Weights of a small transformer language model.
Size: width 160, 2 heads of 64 (1 for keys and values).
Architecture: RMSNorm before each block, rotary positions, no biases in attention or MLP, untied embeddings.
Training: a variant of Muon for these matrices, 137M tokens, 4194 steps.
MLP neurons of a small language model. Each row is named by its layer, matrix (gate and up: input weights; down: output weights) and neuron, and shows model dimensions 0-159. Each number is 500 + 25 x the weight over its row's rms, rounded and kept within 0 to 999. Numbers have three digits each. A neuron's up and down rows have the sign that makes its largest values positive.
A block is one neuron, or neurons of one layer that tend to fire together. Before each block is what it responds to, as a language model described it from the Wikipedia text at the highest values.

Description: Word stems awaiting suffixes
L3.gate221:480508528524508493543471498437468494476523492498500473477538498508534483467462497493488484480479491507462478497471453510447478488531477505550513518484528452488496482508532448527490513471484510500493526447502492505505532497463511549484557516499487508499500501524509482508490510483513493534463506522510511542503468517474526523501502520528470507524525474478473514462454476476465485491503463469497499522526446513523456477553470507485527502547489512462515449465505520507483501528508489
L3.up221:478499512498480497503489507470436514489508496522504484522527480512526485479486523471508512473453512514460522480458458490448500520481489509520513512480529454453488503506513478473493503452470519503500477492473498509499550501452480551483513533495482517508506526537492483549501527557463511555476475533507495542508468506535536545484520457492482514485548492442520488476483499484481534525493453523499508491509449505528512487458492511517490519521524478477539460502509508516507501510526496
L3.down221:491475480479476504478536501541564498518489524499510520494474500486474516510530492517491517514524505489527525506541538499535513488494538465499479467494493572528519532507490566498519459521501492499506497526494533501511462491552506449512473469482510501512445481468486499486511477491472493478530486461482485468490534487488463463498490491478538490494464512505524496526533536514524497483496549490530506469496576508472515506507526479503494496449496478556474532498461485482492503461512514
L3.gate301:464514501420505506510478519491432487494498519460484528492504530475491499488521541473524472514507503497473535479469473540473480492493543497488505482494487491511526506492447529483501568569468512498486460501489520484467489531543449533491498510476461521499507504504482504467518512493455469496486493502517466480479469463540506438469500459481505519479429513506520503513487478472509501544482505527534507500479481483483507513511497487492507475484525494494505520526487527464494503528518488
L3.up301:511477560505495451543495508500498534503496532497488470491469461505524547536523506504486517481518489486511503516478468450462498514494503543486523522490475495526506500558510471520508446470477505507526454490491448521499525458498528553486459468538523517503529497531555461504504532518535475514502500459470480522520496500509468518491465477495506470460513496489516501492517513499505467554502459484533480483535511488486527511465509495529503491528509490537500522518502454525498482488473454
L3.down301:518466479569493493483523474495543499516495508521502506508498476521502489503491497529441523488504507489524485500532522439504514511497459517497463538514490483506471493473547486529504463470511494524520569518502482497530507491459530452498507469511559500501484507493541516535493483495567536507524507460503511519507514543473494556518498506511461492501546497503463493514550525515501525486498492469482485510503489501518479487514497538486513519506480485490463485484530448557489514472463530
L3.gate359:480492495479489506518479491471464554513486484531517520521444534498518489498439492451498492508494465463506509504477484485464453525468483529493473466531546509508493484537509481503479492510486483492502500520459524523485540494496495513471486491542541450505500535537520488502472473498484452501492503486524490498531478479467535491485484481500539519536480520478524545441481507497503535493509494541480491475506510487513500516513567494465512499501495461528454496516523520503458512503569528
L3.up359:485490504467487488532496462530492531556488542529514512490453523526524459528479469484478470500519493476488498481490521522466498482507489523508497501503471469520541528524539451486514523490484487486523507521459487522479496515508526508495472554543504500482491520535509503492472515532512481511483502491478502485524469474483511521474454464469500530513482499530524534479466544461457490540501574511504524481498528515506479533490514474478464514491467449567503511485527519499504532537511533
L3.down359:485513516521531523468520561525541437509513511447462456475551488485463514496539519517525517469483506553507498509508505489525523519515517481517521558461471514494489500462471538495510495517521509533493479493521494477505485483516474508522506513431489516485492477497456503518550509517521542491487511517470474495476520522534514495503532515485477486462522499510475466534514500482515481469476473488511477522491482541492502486496451508520493481505528561476493466529457484509527469479481476
L3.gate421:460519535541491458479480536492449514516511485500508498504549519465492519541493507486523529484466530502479513462503468515507528524505479500460468491507477494494486537470509551513526467510497472511490497506456521498528515557533466499483476492499538487530561530534503506498467495502510474497517514516480460525489477504477504521520520522493473469456524466471483518446474468499454477480518493475553491531449501499469525521508489504476470467497492521525510499463484526499436490501505496
L3.up421:472503471503462489476502533466475505514483540463500501516560503492478485531463505496488430483464523476519490482517445482501482518495474508491488465490475516481518562457535507523464476478471492511497486516460525500468506520513498491472513529546557497500497556515481439516512519512531468469498523502490496502481486493477520510519511487498503465510512467506471491482505516505457509501532488507526478557479506502558517510503510474499502511528458517543498492512460517530457541487526524
L3.down421:526481471488505558484526463533563488467514498487503491477473463503526474465495505540505494472513470501511493546494521480514480492528506500529522538490508489502506469564484478520484550493507542505510516492553501495475494446480527510524505474500444504515444503471518496495510514482465469511477545495495565450476530495524500467505470497513510514496475529492520468531520493496566484493479510536480481469522516502523468477500531502521546478529509484470483478502495501493517478524491480

Description: Agent-noun suffix endings
L5.gate8:483495507472502514539505496488492501524515492449499528510509497463498482483509515545503484496503513480496556519491443481512539444485540509455463489473459515527535499490523483497452546473486446510537488541529491486470479493485518496538532444476532488523527481527511451503486478502434508473496558492463570513498490503490518525484490481521466453516515518501482502485513497474488516507495500456478509506518503490522504473529519528513472494528464492509519493536468518492487518502504509
L5.up8:456485495501505522530564456497518480475435510478549511516497511506491472458509432485490494470548510507477508507511490515511521483502482524483445470496470490552515542512506480545511503559480480555535489514535503504525500491474516504515502521503513520492508499516530492539517462493497459470530528464506523494529490447462532497544521497478504481499503573489507512513477502531497521511536486502510556505515474498511494499501490510488477497526512520486470530526494494543504511522514496
L5.down8:507519476545489452482503502500517487523493464496525464511487537503506513503515513464475515522477449478502482466468477486483469563476486489483547512517536508522488482503490519544531455500512566499490523472431482475525544528535483497463514508476521505551509515475471505477496516477507474511462497483543438505550535516484501504496511482485491518491512491512530502494487494500522467499530471492468479471466487527498519531474517455461512502495535489495493522465515458493479515472503469
L5.gate30:489508520463451495495502485466463521521512519525476463473489517492524482505501500485462512491460479511512546475522502488563504507506461512476494507539516487499478521485548464489475531517507511500514541490458530544501516503483502511525478508499543480486459507484443497476498459496495533502551532551447486505526501481442539475504472494479542476490503441499496532460503497489509476512519477450508509540476537448483463501500487504470535515510493483524497488489461496509493496500500530
L5.up30:542521479462434510533531528507480520523537495453485504481474519473495462472534476525462491468521462480521510489474514536514503476476484546525481501502489481513547556501497462462504486475522486488475551523507516521469483492498458512523522525496485483543461492530534474515519497503511505452512525474489512496517487520508513461523501510501552474490482524495483522502481503494476488517531421509514478479473511507514508543472471519503524475487530462484504462537504496516482532497534512
L5.down30:463516529513532487470490462514521531494491481512497507516511490501517520513474499502493503507468533537461471511513475470483465501566488482491514485535488530502458444485502493517490508489464511522511456516511510514517488528475505455498525472511505515441539499490474513503509474489523500553478504539531472497507506514493513527503528479474438522495510464511525473473496471516491455495503584456475541520514485492484486519516505505499465505562482532534494542450484486488529522516481481
L5.gate43:472528462457517504500528495499541511492494461437516512495493467505494490479479515484451495503507483500480525508482501496475487438528447475464485480499532497476460528486540468523478486518506505538483502507509503494492468510512502511529506508427551477476511464562504438546481473481508494481477464473490468533513479452511518490503511504507470462508490475537518531466492459485474499506498484552487528489507508526484501482508510469479483493508529544505527497469485481489483457495515473
L5.up43:490520507500497518511485518482518496490466505467516501509473501523521483514490526506498519461455459515516497505494510448437475504525440465505498511527490501509451457496543522468460506532460513480532498489512491493511539497488515461487520497521469495516516498514499461497521481515514482524531513501499477505536477489530529519525515528494547487457550483471471516470465514529500496446451442485518491500479479497540481450505472532516530505528465447519512483528470504503480543485529527
L5.down43:445499512480500524520504504549478486489507497491517473565481468547503505496492484457462516470534508477490535462496506505505500485475509482455485485519505499483517532464496490570503509449513491499476508557482547477516485529483473513483539481487573528438480499527491493510514498486526511480498528508508464503493473513459537547486518468498461500516484500519515487516527483493525524515534511521517527510483476506512510548474500513446489483538536493490485461475473517519517502504494535
L5.gate283:466493468487492485513494505464492486469510510475510518534505476490510470483505515478452503474443541500505535504529469489486498541511468454528497498507505557490548524518556525482520529539491503501535495474502498511514508497507427486555478516501514468489486455504482482539546476447474533496483504507509519473485478532523488520478496535503451470523516493497487527512443505481519506526502493538460499477530481487477505497477497467488513502490484442508521513491527488538448490513512534
L5.up283:542533483473465482537499492510505471471507490490452506495496508480472487533507496504518524491516520479501499501529489475466489480521488459466486519519532475490562521517521489495523511512482515521531540537520533515479521563478475480515493465522495464523491447520487520529506440485496510505493498495479483508532469552525543477539526463526502476495523514518456537504535552510499489444519491562502530540469511457480460504478506515475523504466493474483513516479471501498497520499481494
L5.down283:464540500489534553476499502527487502503478507485523497494483444501525486525446554500501518487455505515472529479506469511483474498526495507480519484519479520494505490496514524525477470492530482480500471464474503488530487475473452491499551498491525532479512484492509514517509512555484493473512485487523524495446561495512494518466536501449469528523464467555493487497488477510523462541500511530512481454455519538483517528481488491494512521537494498545491512556481508531476527521516529

Description: Article-opening copula and table markup
L3.gate22:450488475477520467525496511467493503509536543465524511494510502498488495529505523499530500480544492448454544493479491496470481479479484505486490483507494499485493546525460476480502462507542535487499533428485471503525541506496488498518529457514538534546517484583529523532532482512478528480522487480455528495467497494556497490511512487521506519472521487464483513490464492498498494474510454460486502488498483480510511501507522516513479476534473484524497486477488541484469519469513460
L3.up22:480501465477467489489482556480529534506505474516479514481542552481494515543451485527502534504510460478494511533478518463483500510514463516509536478514482472440472509490507467516532483503499511481510523434514501475539544514492550492504531447478518478495503533539485515523498508453508519478532498529505532494494504474485474487449489458549506520521542480492476474489496529494455495513483500489496464510489449505520490481535517474498516495496491505534524436516504490499488506481519492
L3.down22:508471522495478524503519478540514490499486504488497490496486502512521476470535526467499462498480530526537497478533481543520486463512517484497488533475516534552507466529473532504490558506471466486496470574468488532476463475485458519481494570533520521487502469468511474521515544535519498521469502484521459487520494512504512520530505497498480481541481478543508517523484468492513492508508502527530515516535526499489480498466470526454542507500488475490500533487499492547528444531509506
L3.gate77:467514525500542502503481475512513485530503505451499517525502499515458486526523497526522549518530512485503484501508460501523505509483505478484487506502533483493505485507510476435413539522508446501486484501551506515439477491477456536529470518471508494447476484522520510482473517480516457476510469527519476500539506521465522502484511499471516495480481525487514505521516522466505497479502498512523520485504523523502483448492524488516496516438473507462540548523541517496491463535532490
L3.up77:501492523533526505484525542523505506529446487491503528521453476539468478537552475475497506493498502478464505461496520527531508501488481517571490496520522518491485514491508499469448480525526522534481515511483498483469470465445540498508502544507469515479482500508501503520509504492493518519498525492505497492532510485523481502516525494468523469532457480473505478506484535527508478476519494536467457496502519505459517496464505489507454538486532495483536577536494490533512509508570515
L3.down77:514497531548504488485523550485454495523477525507533495465446456484475486523500469487490483473493480532501505488496536503524512500535529528533494508514494530510492500466485503467453493507490526534486505502469488515516455442482526464496474521493469504542501494570515506513492480479480499551551481535505520485539491485497490520539480489483502492550473490546489464503439538500502473468505502517485466455496487496523519468488502479505487504496524493508469564534518472472481494486494491
L3.gate193:511525476502509560533461499492523459455508439472511501500514479472493497521477498510479527424516477517459544524497479536531475530527499510515505548536504485510524511460450545508501506486489487483521515497487519472508514476512515511506532518494488476516484498488521504525525498507414516476506513489510533477486481548467475464478503497488511462520522532535489511452483543524503475534529535492515519489460489469528507516481504490504494506490493499535440496497504480468507507473488477
L3.up193:425495520454494484518450441503526468515496521438518526531520504497481534515514507491470519502533531513511497526523523484538454550485504482473474561502506455476491518492538526505498497500500508521537503480480516504490482528482494529488482512479484513477521533509457471516506526542505528478494503497503512509529504541520516511479535489501484501507490466443466494478547517539477516532489511471494502513466488527522471486531473488501466532476463518471447502509514485465518506486534519
L3.down193:444494523496526500500458466527493523520490517501461532499510510506508526520540473475516509535518535518533511513570543472489491512489510470487494524502494504489487490500516493510459512486537504524518517539488496485475461544473471551496536512484478502473571507521456485531535522496557511458499519519499489494497492497530502514487507499513470498489513449465487470507512501497521537483488464500502471507490507501525453457490488558488521523449511518482476537479525468504537493535546502
L3.gate199:508532504510521521475480481509517516521506495511505512496488482540513509526521522466491503513506493512498509507479529504474465525499511550499505515525545470468526497498536501502488516510542476531487448497543467491493532474525517496512530489414498492468470525457519498492483492500494501520483478461504508523519538542493513443505494490516476509501452532544518512556500492483432495505516503545488538487521532496464474439496511499471516517484458514470473519467501528477497476487505568
L3.up199:482474539549495488494478509497460527545535434554481534523483497544492526498516491499518512457417463521555506476483496513486485545513488487511449531517525482433509509491514482474487477481506514510474474522483494490523519472513483501483486482463520485487467516501512495491533535477483475494468435530482463514501474535522487464463491489502484494490490511490510510565487513488464502525525467534497493500493534486456532502477495498484526489485500494484505514488458498493496497503500515
L3.down199:526485523546460488516477512495475480502513465518519499491485504494463528480531453511529539476485476479516503471505547494475526511525485473512481537496520498479480516490474481496465488475541481496499536541484537528475505490492483488488477490546495442496506478546536476469466492481499465485442470504466498524502453471494451490465492528493502479486521493477463490513455512481537485505541464498464478501487519529509526496513510534514504422498505484492517485557488473484493490546480510

Description: Third-person personal references
L3.gate161:515526462504530517498512527519506504474525542512505484480519481497518501526483502484478501493510516500500507456506501491498504512499487466510436514498485509462517443480462525496485485483491505531498458502541510487521483455485497548534492507484548531482520492509519482512454516527495492542555509443474502508473457488476486485496512520520493545482465539503533489555464535507476485479495541497495483507466569525519477501506539537504500484513468508530548537456520476533461509488473507
L3.up161:509516533518498481506544537513499488484532534530467513471531466524527514512533473494463511476519509486547486467508558507533487504514517489509492505471494510508516480495470548544560508497509510479500487512534492475506435506473518537516468473504521491509498499523511540475487501492488476524511489487488506509452515466506457496522554483523476502487523539523508477502490524481543493470512494487529524454445505520471514539502511545526513468502493508560488508499548490502457537504470457
L3.down161:482444530495514496512549528488506516520514472540466492493508480463476490522515477468509516468491511505510496475514532498501484514514499525522530442482495508524486534494495443553518500507519485488513483549500484481499465502480527499475467496497461468480483513501510511473540477492500520500492490450539493514480508460495459515519564478500456459500548518505495506475541557499516517518492458495478508463539499507467491526524509534512497502497516476535469538537477526489505494534459439
L3.gate178:530501492524566512472509498465500450492488478514445476504533514493521530527510509477485493452496480474498537525527507503551486524498531520486449535497500503481465496474499518517478510514537552498534506501529495479514543510489525459483476473524517545493510519513488485479511522508460470509469556482465496515467512483549494466505490479497459481487472536484487501487501513522473478498508506540496461469492531494480482490482470566514495509519512475556521527480442544504500497482510500
L3.up178:543507481474499515547560519507461542515460444494482525507469511460509510493447490515508492489513501498477536497498458480484528526505541542509484456496512472533477494509488517513502523499489531447484484536468500500494485511536475479480535509486467465486519519521520469483502493488523453448544502502446521466480497525526489495491523514490506532457518521487509500478475514505518515489501498486522508504509475492558513527516537486465505484472497511498448443500552497514526452491503479
L3.down178:494450503500486481477467508524521500490448530527448487526509480523456495508529485535497456495464500514543500461464534476535472514477482504475492526480515506478520490517476549532480465502489458520488511440540499501570528522524506538491504524512508539440526454497502510523460498515499554513495505482503500490542536495482546526505503496495531506521493476505472501526483526476475502492492521496513501513490464516492509513534483498472491528484529489456565530510496485490498504528519519
L3.gate282:508519502516515539505505492560522439496505492498499485481555468484469467470503529532485488531516532462500470471482480443472486508522525520484494514510542548488464503462499522477475499457525512520486506537474549519509470532514462493504532475498479496520526528518528495504508520526494519497538501464486457490498489497467494517496476501437470517477538503505515485456504504478528471486476485483518434515477494572497515509522483496496505481516538500530550470484521491517476495496498506
L3.up282:507510484516446567537511548481520483465471517480476477525526479449546451531488536469505466501517500487512503402505535463500524565501496542509506497478501510533467509516491527510503489516474504479486502514500536488520496470509435520479502502517483514483527486521482487526510478517546474509522529486454455506529510476508454484500493505493531531508537489488495486488498518510534498505505542527500468570480480487492505506487504518488508500494489530503479494508506484495494527520511483
L3.down282:507486484522497487507540520457497519473451513482467504534462498479546460526512513457504480462539474487530522465507522506542555554468471522521506464499477452545511499543514479533528494545460464447479503465502508505495554464501510496486505501518496505452500487499498483495458476497534480488512513495499529501492510517535480464491533477525547505504508487495493508521481529491500528484517516525498538528495501446491490508480511528503508534504449526501438499508481492491527493487490487
L3.gate354:466538524500528496554479543484504473518534506467468536474476506524485493478511500501490505558519535500501481481492524499490500496519522525493522499491496469490475477516491503500465508466478505460475492453514525513482464518507482515535507532476522466477485484487531535438523473493544523539452508445500505473513491534527480507530530535522485504486486485518473523479488499527498523473503478485506504472472489519488478508540499516490495507536498466549511530496571454548546464509465517
L3.up354:519501517509494538536501502489509482491466545491449517465469465468506481494474487495545498539551498495481517518523504491466499493496493518547529512521493492487498511514486545526526481459507477487483519480538452488498470506498524503488468487481490492494472482537507511524481487501533474469459458513476469483483510488457520484524484490508515542484540510498470459467479465498552494494510495497536487479480490478500494548524536470452482528499504569527532499472533486542532526552464504
L3.down354:531499479498498521469491445479489515474491526536506494477502461463547502517475489507509509481522501486464527540540468510489507495523471458528513517516509509489523529509496534514525500515525467490513541518502440498510511511478506507446464498485462511515479529521487488575492508502491478452518455544487477550489500450461514504494470474501526541510529479494510471502487500465550483499497511499520497484514514468517498531476497503466478533452513580507518466473483512481502515518485484

Description: Possessive markers
L5.gate148:487502537524483486470561507494499506480489521485509471544505477487535552506531481524514507455511537497499510461483526480499490493534489500517473505474506506520501519484528501512508510454506480470478494487492477475511540509486494436501474469481504454487530513504519530477501541522521519532492475559480411489531539495459502474527510493461506493497531522494496507438490476498509544526487473491521484478472452507497487470479526523532495469456485504497429501519518504511506503522490504
L5.up148:465490479509470502534480505501479515462498509504459522426486486528477466510515477527504483526498465488487497498546462518501491499469511459505502468486511513457528509467504531529506498470501488499488524505525514464507531515527519508506437516497547506474466493529532490485493450515494505538532484448511478511472516506417489474508524471518493499502507498489512495472512546492511508483545536455500515529493518505461501469525485507507503476523503528479477444487475483475455457452496522
L5.down148:520526516531501498545582478530548538490513542465472461529506501474474519469482486525481498478476509509494505490535510507490499507485481509552489513509491492520530535493523500512510550525498471487452551529482512484508523471463511495525489474457492486468515512477476496469525485517546550531510458539469442524480517494516498497519496475529485511530515511515504512475490520525463514521495502492502514538495500516518536505509473525434500461507508495499448487487454481496471472499521498
L5.gate252:484473509513484453499482499491427479469503496501482541491487491515497483475527528561474515528498512496500523464532460527486467470503491516501460474504494519513488456510462529485477520460497541526531501466488518508549513485519477479479527505519498498514447501504538446500507461492474505480538505510445486453498470555523480524533528485509501488490539498527499511497519536506513513463489458478526518503480473503470463469491533518512544499515485515483509512500454481487541486492458523
L5.up252:538503488517498537513532485496450479502529497425479466512510522488503515461540464467510482510489506518483469457469519479511507479461492481512486496519507536552457520511514487473485469490486497523497522513472556516505565480504508499509487491514525507482491489487493523512526482478493537470516524507462452455469512518480501508505507477504509522519475547514452481468514528475480482474452489485496501502486459444470511466513474536543496505489495516510524518524456462460495505532468518
L5.down252:503516494527521481556478522521518525515490469455486527538484564496488499515488519490513468458521498503491504502482517517526507472485549476551513495486491470549499505482515502518514493519511527521485502520498499456490532524512512500491486520493523487381501493513504486475513491508522491497515519501506478487478525486529479499492512483493530465506491499521504487487484498375490531477472519499488481502493502486483504515528527525482475480519419510511479504489514498514465512508494467
L5.gate292:508521502510476468515477504486500517505492547506510543488516469505492508465529466513488466517453462512481518447489495536481537477480508487524480449470538516539474494492514466519479472508513533470500528517510514480517518514479514487514546495497497471500495473507517476532498478472551503475556517506480509484499460534474490535519520463484507472512528525514509513508465557531516518513463526490492466500452488491459427473510563494531509511489501511497489472431484498488504523514499500
L5.up292:464494475527544480505485480474496518497521483509473517506511500470491493493538491529494452499508531463471492461495486545475502490468499502517475488454507456533462492511473534487498524476523511495536494481499509490489537517507523497463480510502485511507486483516509505518480508471577490447531455485449482471522461482558470515501501399458503492510479489507501495493500544508471475500489497486522488492497509489482458464481496467516456522517482504540497497446492475490493476475485528
L5.down292:460468494520493460486494486476493536499520516537499481554483478484480481472531526509524461479523549491482477459511501492523515525491517516559500497503479453520486471534491503483497498524471483499547517453516468468480491473514527503462463539492491506469501525482470462502502499498502510494521468545470499541566488481533522492472507448447524501504505519504471520505466487470512484461480472508528510493520488495500443485503495484474520483457494491429522520503482488489527494511500538
L5.gate330:478494503505473524503464520493455450448510504501518490525474521467522544499548499499465496454506499502493502463492496519466520504447477493509463481494476532530530522554524459466468470481519523461534521438531496527467515494475488484513495517540467462488476506468518509475505469502506541487502511488529520507525499540507520489527514522468482449498524525486473468513498536541523509475515502475506520536485448535521523459508471518491483468477545484498489511508495489505533475508507501
L5.up330:492515495488523511486497524516479525520472478499491513494524498483491538552485518491510539527472469454500507506485499489524463534483459490470429470467501498521539477551471495489487494501535535457526488507507486530506526469536443497544470508508467494498498501492453518532483506563527551470493513463479514512518470484485490507526487463526511472511531530531488483486481532503487469481519476495511537482472462500527482460498507515530545469469485501519513472544479510489523455511505508
L5.down330:503508504517506482525509524517542473511509526520507496557516475527499479511450479507479497514486565467506511565479518530474506503506519525539481495530519481514479482505487478516495499523473502556480505532496512528531507505539519525520525483467497515446496475525477498471518473475516466488476487553478471492501501475491496501456471485491531496521510481527482518521465499475503544550493510476494473491521535461493482517489516506498536549514445507460543482460449542495472521495458499

Description: Clause-opening subject pronouns
L8.gate6:530531500513501493519499527474497474515494492496500479463509492516528502517513517464477483500475552547516511441477533545494525504507496510521506506522499529483459484481449493450492470484478500525524493488523479517496452523462537515502510512490507455532477445508504478495523505512500479476496510466460512500461494515509528516539458493513473519499529472522468520526460529479511557540436495503493507518480484491486477515493555478544503500519519494514521504446527534455539483489540489
L8.up6:522487480499506559499517570503528494501474485499496532493517488495502517503515486530523457514442533478511518508473545529539535508497478495480472506483502491482497504478460466504496520471488470499540453483513538475535527459461500474541507500515520491477526513487500516494465483510524488494473507513478492457492534488494457522498492509492489516476512494519488526529485516516525517555581546447481488527516492488502484474467519469491498505515457528494480518522553439495481514495515523
L8.down6:481493501522538500505491537526502502510485543513449507502496489482507476525475492520475527480508497487491521490475461484513489495465455474469496506493517499537490513498470558506519494436501513482508477518494497488522464509522479515507500443480530486486528486468488541471487504502547508511504544501506476484518514514510514514500519479509450527491539494491539483474477511472464495463497538518467478507498514506446527528495503488507538512469508482437470554541503443578463497528474515

Description: Table separator dashes
L8.gate180:455498495514472502509495530487513464500464521502463527485499450501485486514486500499491499495481541474551482498514527529533528546499518474494492528510471527500453482473495519501510504531504505504535532505475480497470522526446531495501569513464510519496516487488505499535471495486456461559498509522470485504500448502489490499472517434515475464545506463523498514478488507506468480543493505464502466539481454501522472493479485526484486461475493488505485450519509516436498476482515486
L8.up180:497535527527485506512486483518519503478491494493465512527493498462449517489467501493503513518517500514500471485512555534570502527541521509505510528454494497486495454541492519500457483528493528492520497535459497502508466489493516508530499501492508478493503513487479457510475470470510466480499515476492513550461488534461492496512511486536535483489457499532497564529498517488529550497472496506474490560504493495483492540451491508520505521533488498470407523475507505479489512477462499
L8.down180:495489523495501474505524530495520485449506525502503508543489501509482529496488518512506492514507519551481480497459508478478507479500497519486514507463503509494535513506492493507495442463461518546463487514479549486497533517519563514490456480514527497596500472544452541482484486510489521462519486505513535504493545495506506478537547513484479470492480508450501452542468468548472467479510469510482493478525497471488489519469483499455496499504482536511464494490487460513490491491499507

Description: Markdown table separator dashes
L5.gate99:487527505479525552494522502468542450501464471471497527484491518487492503459495524503462516563508529504517498533498483501466521471541558507463484480513501513496512507456452466557532488485487465495476516518527536434476497487520492494505497481497531522454526508535493441545496504526520515517484486476516485503516512466457504481463506486499489533519492489473499505495494500503511531493515552500462515506514480470515468479563506501519510518539527476518490525515481473480530507500507467
L5.up99:486535496480518518512461522520521466513531515504507520517510548467526561504516534527516484531517542506523531476508518506501495495502528506495521521502496456525523500459532520546525495528500526486527493515504514469471522530464498508508517496486540569523536491463531500503482504489505442465516478552475466441519510501505485515517528509524520477502497506533527498485498492492501459487467518493517502492493440508525477493562560558539504462502511482510469516500519490467521504502489486
L5.down99:496526495457510556466517493472532477496479496525525482492481502514527535503506534493444446535470512536504494538498463480490532523528509478461547496487522522474519532462485472534509504488458486496458508532487525499505510509505475498532480518526536514476513535516485489537528493482506524490508487482534504500501519464484521488455534518507482528508515509565531499527479488471529532532496516501528527552490479522465481496523533539479485486537529477530495498491447459472521517531494504
L5.gate241:515489458468513529509492502546574512526485478504522495480532501481439502496480508532510539473518497519455476519513463545512501470519532471501484473527563511520450493448491511505467491485480528516488529476482507460500487494526476527511509517483506526489482538514504537515522506480498526488503467540526548485472493518494489503514514488502506533508529483497469511472493495512525548503492529488498496467499521494525489494452526477556514559501528532458481513530517521470473499522516456
L5.up241:447501466474505520507487532495511511502495484535510492469536554527507525504524479483550482503489490481524527520542492498514503485505511524443525536500556493503499494517490506518475508495467540462556508464537488507511525490537503490495505482482498493475481552532492494457519502497477508448517494490503484503481512510477509438527519490482493529517541500491515520491495499474516500480532498510578469462459538459496504430490524463463503507507470483505450521490465519511504515484475503
L5.down241:437484501474485478479479464502471489482462512524496487485486518544533506508538523470467472550510503442468528483518503483479493494496481516422496522485480525504508501537498496547503542474525495476538514463518496523488499486541507492445504527513496500493523535467487464502509478487525499501483521468543497502516523498515492504539509518532488496481506530494495531521511517508499454498520468541558486470490512478483524465511480526465469542509476443488502464518470482530472526476471500
L5.gate309:541479492523523509456496493487520510500502490512510488470530535500506493498511510522495521486496531553524511487515519544496479476528492498485502451529484518531499485489482480513495487522516539494527470502468524503463509479522504502481508503470497499464529552464499464504523527532489470455505520479488453432544479467500509508476464498565485490510521555504520488527521508508550494504526539510516525494457515531544462494496509514503459525494530509448504452486486498465469468547491464
L5.up309:520494497514515496469478492466516523515514475488490492487484524460542483498468501513477490524547476556492494459537520550467499464525535500500511540499490481508474539504498483530500519534510494480455491495516522483532478489498533531528520510478542467489477496508545462561471513503503475453515553491473488501521510491474497522529503528509527505517497504523532498498555481487532481459529555440527523516506470491493489450517514504473463493517534486485476533502469475478505519534473486
L5.down309:476466483520499476479495503459500470517484502508524483510497555507498506546473538468475487530491487527465501462491491510500483495527499528458505495514500496527538525513514567557492513512512512498468482552484476479477474497511541500527511494526493466515520487485550498514460491466490464486506523496488489503513512475475526501500523482501524501498496479460484479503572508481523482491474519465501540512507521528496481480539476495541504460544519437505477522510458469463496547540449518
L5.gate319:509475522434466472506539509475499479523470501504486457506475530483537488496493500534516538472530514490491511490480524491517504442520508534472462460526509494502505538484462522519543496490462499465467517474478502482500499513487525516506501493469493499482534479501470471512499498503525516463528530489505511469524467487496468522476458520497514540489490576486469526512531504504487486497518508458477479507541493505521480518518470492556539491453456534483460481511488498524489488552557493
L5.up319:521509500510474538520462476469507515532493501505475465406481505537495486473511490504456495521499492509517481528521484510479511500490491471475540500488516474559454457527502491501517519489480493487538550505468482495478512491485523471522490540516464497482473490476475522476455497492561466459484491487511536495515499486503507497499537515508542518534551469486495469483514481498494501554542520464482456504485507463531487507506553496527476531494508469482478498528523498489474503544476493
L5.down319:482547507564569490517517511474517537490486492493492541506502477542494477494479481464502501511503496518500469536515502511506522517452480522480545545473513499511497455505480498501465507508524528502495492498499514464514482491469491514490541509510473487515451440474507533510470515539508457491532504537485477520509536495461487488510513504490543493488543453511502475506525508519469543521501497532519469533438519524471521523474500515539472509520546473515508534493512476457533528519503497